MLP neurons of a small language model. Each row is named by its layer, matrix (up: input weights; down: output weights) and neuron, and shows model dimensions 0-127. Each number is 500 + 40 x the weight over its row's rms, rounded and kept within 0 to 999. Numbers have three digits each.
After each neuron's rows, "raises" lists the tokens whose logits its output raises most directly, leaving later layers aside.

L7.up617:557484479537575574475516460452581454510532534527420464456518537479464455494500487492402574490413478436512533512492492550439486528526478478448538483517490489497494491483512440548542529549450492489587547514476551496486445542398554556494514483494547518482546478563525500544471525594442462435487537507497543489525556531521467560497470573473576501482542610438485541497456465451457521491512
L7.down617:514430474554512449500548517468490458547538466541371526441490423533526460461451541493498498491558524530547558572451505476520512498452549544404604467467487468520494503462526450516396475412522490516546536549502516536541462498575533466502494535496472508506535506545500497470464488532497459435453437484523505499534557488480565517448553520476523452461508523455531548509453488488482522443530
raises: "heim", "stein", "stra", "burg", "mann"

L6.up522:507449519535542454517487515501540515461554420535483480480552550471488550490509529449468463540547496500508451469516463534442454469473546417487516507581493518606491488467552494447474536516494464527464532517567525470527460516492500627498399470504527520469484482506519491544478498566485608503514490545472435464474473474496469514440482473511461539541499481518516577502511513520491511412484
L6.down522:488477508507521586505486563493487431494463481458446508539494472513504570504500506517484520454485520483439501516484457485531529535409523491496541513488495478454486501473412481560487508525468505433400426496462530519433513516517519532471481503459505538500488542504508518494513482437483515456395476534545546529542487482542497536484557451492551518462530517396472504500450479459492561480513
raises: "e", "e,", "e.", "e |", "isc"

L6.up254:525519621537530541491423384483507520456484523518439494491499580515504549475489441553493528527496486473501488494466486482494445510503489523498464496580495475407450504486487493474560475516417466479523442484488556458571475451486427476420487407516521530410519496519513558510518484557472498501481545495515472489547466489421526521461427475491483509490548491506474470546513525548452520440516
L6.down254:460514525466470502414512482453525474457482429583473490495514461520533478512494514487598532495487485453500451439433419532511468488473495524549511523514550561407574542529465524468484498550485530488539478551470436505517452498533479491528476531561536394504495533542495489591512486590519506533511536463558534459526491497566491501551528482511500526498512567490464559515518455502458539488478
raises: "aux", "ira", "ft", "f.", "ñ"

L7.up451:504514520544528555465507663489523468494434480583570464471551503455547497498491514482519487602560523462579537492476539511532547504555453441508520491606478518425447548544469527502514461492510515491522455489521461523486523430502516521446624508492485511498493525440500546493517438505468475431503500493473493503460538436507525517505489487517481396463497531476495576431473528515509560516480
L7.down451:522445497549435488557525523530491522479456504481534485521478428466538434475488496492483465594503513410567463516453456517516500514514523496574391470563482541463471599547543514475512447492505467590459502454478488500446489507507518550545497511553430490462437558447595496525490492437495414518482514491463447454452513541508559522488507539473517494497493510448491557498561518555493505569460
raises: " this", " its", " it", " some", " their"

L6.up1269:507460452527528450549492464535464514547514541507531482446570417528492465494422460493471511493451512546465555536518527503541526508514529525454491580512521504456501547457531441407516524466504464535503499514495519512471428473518440487493513478425554540471444463586482443480463508530433480514469476494441500472454500505575507527510488511538554549489482513513483555512536502551478476471453
L6.down1269:513558496507473556501506454545488614515506526456557544552549555537459477442482485440489444440536508585523437510454496466496536530542584442533452464536516490516528577437512503574503478495555477450535493470472516443521501517515507506492531510492526617461456521545496489488614431496527520523545454501475511515526542469497460446515505555569486482518472576511511484527617420459459503564515
raises: "est", "ests", "ust", "ested", "atic"

L6.up198:493498484492471461535527481488508482407540527620535439527517440482554463462500517500510467491496551468547507515463512593445508514456512544485522531510442506484528483496512475439479486464531503453402543517579439495521524501531517568539462485499533478454500476494514493493501480486488528491454494529415480508507518466508510578443445480485564465470521510535498591497495538503536499543527
L6.down198:452542468426483511483506568497483528491512511510422555534520491488494539465496551439521485412500468512511467493564432536495453513515410517560449500497477520533558489477401540553511492488481494513531500514538459377489551502459547467496459553581536477479502558518520485544453501419553589427456482543495554536543511558496422453507477508465546520521531559554471530534429553453517410511545
raises: "us", "us.", "et", "us,", "used"

L6.up331:524517516530441467530492490488500482393481499445502551441523509509556524480554443491524549473522427493492564488470462487593517526503450493556505504506534457444538433557529424491483511491452491495463538537469553521487432508434531516463491480538552489463541505489514545470438402513509428519467554497563451478475500531534465458430449468495481492491473405480480442562533377416460559435567
L6.down331:470438498433491430513482476527528487521452498581564522491492422490546558525471524444545531519545525475505539410463498579456550515531491530470453513533469437405494528574442469515496467492496552449547451463542563430450490484496509483498474433514518535453535522447440486451484411544480553564468561515459529526490511476478518458551466463504536535533563510430533527486490509519534519437557
raises: "ife", "ices", "ined", "ice", "ict"

L6.up244:498444572450511519529510465464477558464499461505559448426424473527534528522489496453515508509511471470557490528568508425514443478454520563556520495477510527444494546578528536541574512516459552514512520560450499586560540562504470417515528542509445560534469515490518471476403458524447498516542458516538541497473490436494491506490518508520455438455531469498492536511537437523434502480473
L6.down244:432482458591593448533447483518480432460541504563476465476572492498480529414511558442504537477480474420504476503487561568509497463513539461473451526493432539488489525502447501512502536476485469596537468491490493526507488480505512487533570493469540503522561516507471550451499413480534586545569519605505564423512573549508535494521498451480494549463511469445460538457495480462465511543531
raises: "her", "hen", "hes", "co", "| Gold"

L7.up992:613547490538521454440519499490458460444527497496454535552510532484493491555534459445513560519499524514478515481559499487456433483499469438452498521527474582419519464509493481446488499431435545536421459472456443522501459464508522492484558533536468508501530526547539502474440521507496530485425470480552540504476623565492510490435526436504474523471501502533467479467482515524544480539523
L7.down992:474561483469411506495517394454471564452522520458525530571505435573500506482457549481523573473477503526519539503534509471527456499432515559532529521441487436462501514530522479528459456553458506514504509516422501550537431505470525469479538502398531452538485567486525443507428525506541455429525506502419559498504540554535470446439517500543443485508565488495568551501474447509528498527524
raises: "ena", "age.", "ts", "ta", "age"

L6.up676:517523543479572474505467475471484542426477584534506462447463453486518550496535476503546567570540511492525494461479571468511490465527480525504520501468503456552479453539520536518523537509474518492435530508555537477551513546508502501517458516516509493518499495451513538549471574518640506447510434545589547496515439456556532549515492357534523489486523524440493496517481486533479521453452
L6.down676:488494516503458424569439522436571491542496498538529502485435505526513514458533498581499483555472492392440521508464526549464584564512461500406499489470510578467492573510558505528554518489460470469484532500485503446510506504448470511517531501542483446490528482394497550451442519506504551431590437461484494480455480414522445521542546417455582552511465493466498514488542534498528487549449
raises: "over", "urr", "f.", "here", "urrent"

L7.up32:463485543481514531486453427496509547516563440528476486532576462482435524506523398538467532491522541498466555473550484580513406526483422511517524510478480498529481371452445552434478471550450444524453483526544574502462492504440529443426492492404467490491456523549467454568477529489490441498510445500462430503494465450425460527487526553541544565491543437524504560487462493469467462578529
L7.down32:550441544446503521513506456528500515587479544544450504550469509442440478496489459511477474456474500432489526408496548471557526499506507562534524512509474534516522455490482544393479517558467470530491504491473555533516480443464522468508485451463408539549481590520524593474538494524502512506518446491521528540586460505453473534496518505471450538500505507476563475517517500590549452525517
raises: "a S", "a K", "a,", "a B", "a and"

L7.up649:491511502462454537501538602473552516359440402443526448571491461501493495407488443435493503504495569447582562521465547480465503498517493554526526510542538588470526508515544590444547576504526514566465478491491480555515461514456517477448503503539499529508458531467526461463587460478541505547488472566426452493459514499479513509517529534554499454491462558496464469510471538493493521441493
L7.down649:482510475537439471530521462464559503513453491482558428507496598521483461518516504465523487494478556554592460510529591441524549483483449568536512548452496519483458451468517501432491491485613534552456563495481491476477526536511468469457456428521483457490545464499503450471582540439521498508551470522438499483480418577515529505487552462517451498409486596493510507509511540456503557426513
raises: "ons", "ight", "igh", "ights", "ean"

L7.up675:438462507577464576475455536452512525472508615449501500473494514522409534470520468531499499532428441502469496546538496543526504525505593504496523564542520523529528502540450493547438513525436492475528550447528470480506474438486485583486534506542461415479508499525489517509492549482516424418506453464380429314412496472515459446461471561478508449481484473515476488507475456556524511499557
L7.down675:491534483482487530531491542507532489489585512405453511526442501478497476432516499555526524526488506350510456526445549514491428510505556559565530470552521540494517503434465479438511507490470512552496491476526420464471488427471507494458577530541520491457490521542509479492397533464489493459605521457523460573493584501485492521504570542469523455562443491496432535539535531442507473480483
raises: "load", "press", "pl", "gr", "ship"

L6.up497:512527514518502552440552467505541562503501536548448468580503450519541532514477501535574586513455448403458461501530457551456527486484545478550544489477537436512506468499556468511468494483530481470501448447508468490517475531561445557480549503537516517530482389495537463486493556521538484464435472472494495460445513469534534484465494492466531475497553548493472474544531463490544606506449
L6.down497:542464515586525492504445556571550474474458528488471528495493446534472575483477466522598534498428570515490449491465422502449494508474526505484515470434504517479455476472503506454403481509547435534433475473423508555547435466505457565491543567557503538420521506592466531492472450470619520504452492476444524560469501427539557487478472470547519481549553539518507530496435560483434493497454
raises: "app", "aving", "hip", "alth", "aring"

L7.up1090:448502529491492507530494434435504476583559575500513519452482491571490478483513492490500423455446458442553467495538521476522508471512498433419517470437450531471478482514611554479505531525565452523504479569575487463597521407551517460539479464541578563434500395453464508518484524595450508449452530537513506504485546500461533511498509498532460525485494525475564514473512430476525552489551
L7.down1090:466509528516510509502542495488449469490574423478542529455453516560471491504473515509452468459468487403480537469485492459486550484498506516529507466432490559507493486461574545473506483497476492583556497537537426490572524466519462468547476536540600509511533545494460449480516448543437463536459554481567488429496486483543585517505528522516393451505486493499567468483560483510464535513549
raises: "ld", "ff", "mp", "ber", "ph"

L6.up1198:521486514443493486499507507499534465492464581505536477435546495503475480526509536572430411475519521497468551499506368460406459517493609483518534537555494499456435485477470509516586498530501505572508533551529531476488390525533538552480443537472515469499504476439451490489546442504539486542461424530477474485459546516520526379479394528475505471535500482478435462565480529458525473468481
L6.down1198:506464484489514483535496574466489469495538517441480509456492570522462508512494527582528405443526482458454543482527437426423510489525595493512528574561552517515469460498459443494562423556545491477485526573455522504497436537515546524487458494503535488530550473467408521495464435556537544515499458520454440501535575508523539427432440507463505484526510498484420480524464523462469458489479
raises: ")", ")\"", ") |", ").", ") in"

L2.up122:461455393509531471438490515507493549537516484397480536508449524504390520523443452509511488487473470478485530508554464568509452445534588444518459473490486562567408491443533549504464486521523474497438490543564541499514422462486504474521490490526540526549465480451492526475495477485508464465537403462480497484506528461510512524428556414519477465504451497534507525511515506438483566511468
L2.down122:553536558476478559537533507486476471482475538540512504515522457539553476500509500485538536518485495596531424511461510444541518523450431514492602531491501461431562498509409476504505470519449534488575527434450475459517551523511443521523424528499422519451500474499553492539483452518503537508455536536517468506497453461471491482555438608515503489485549458489465450497461515522584458505513
raises: " championship", " score", " team", " scor", " Team"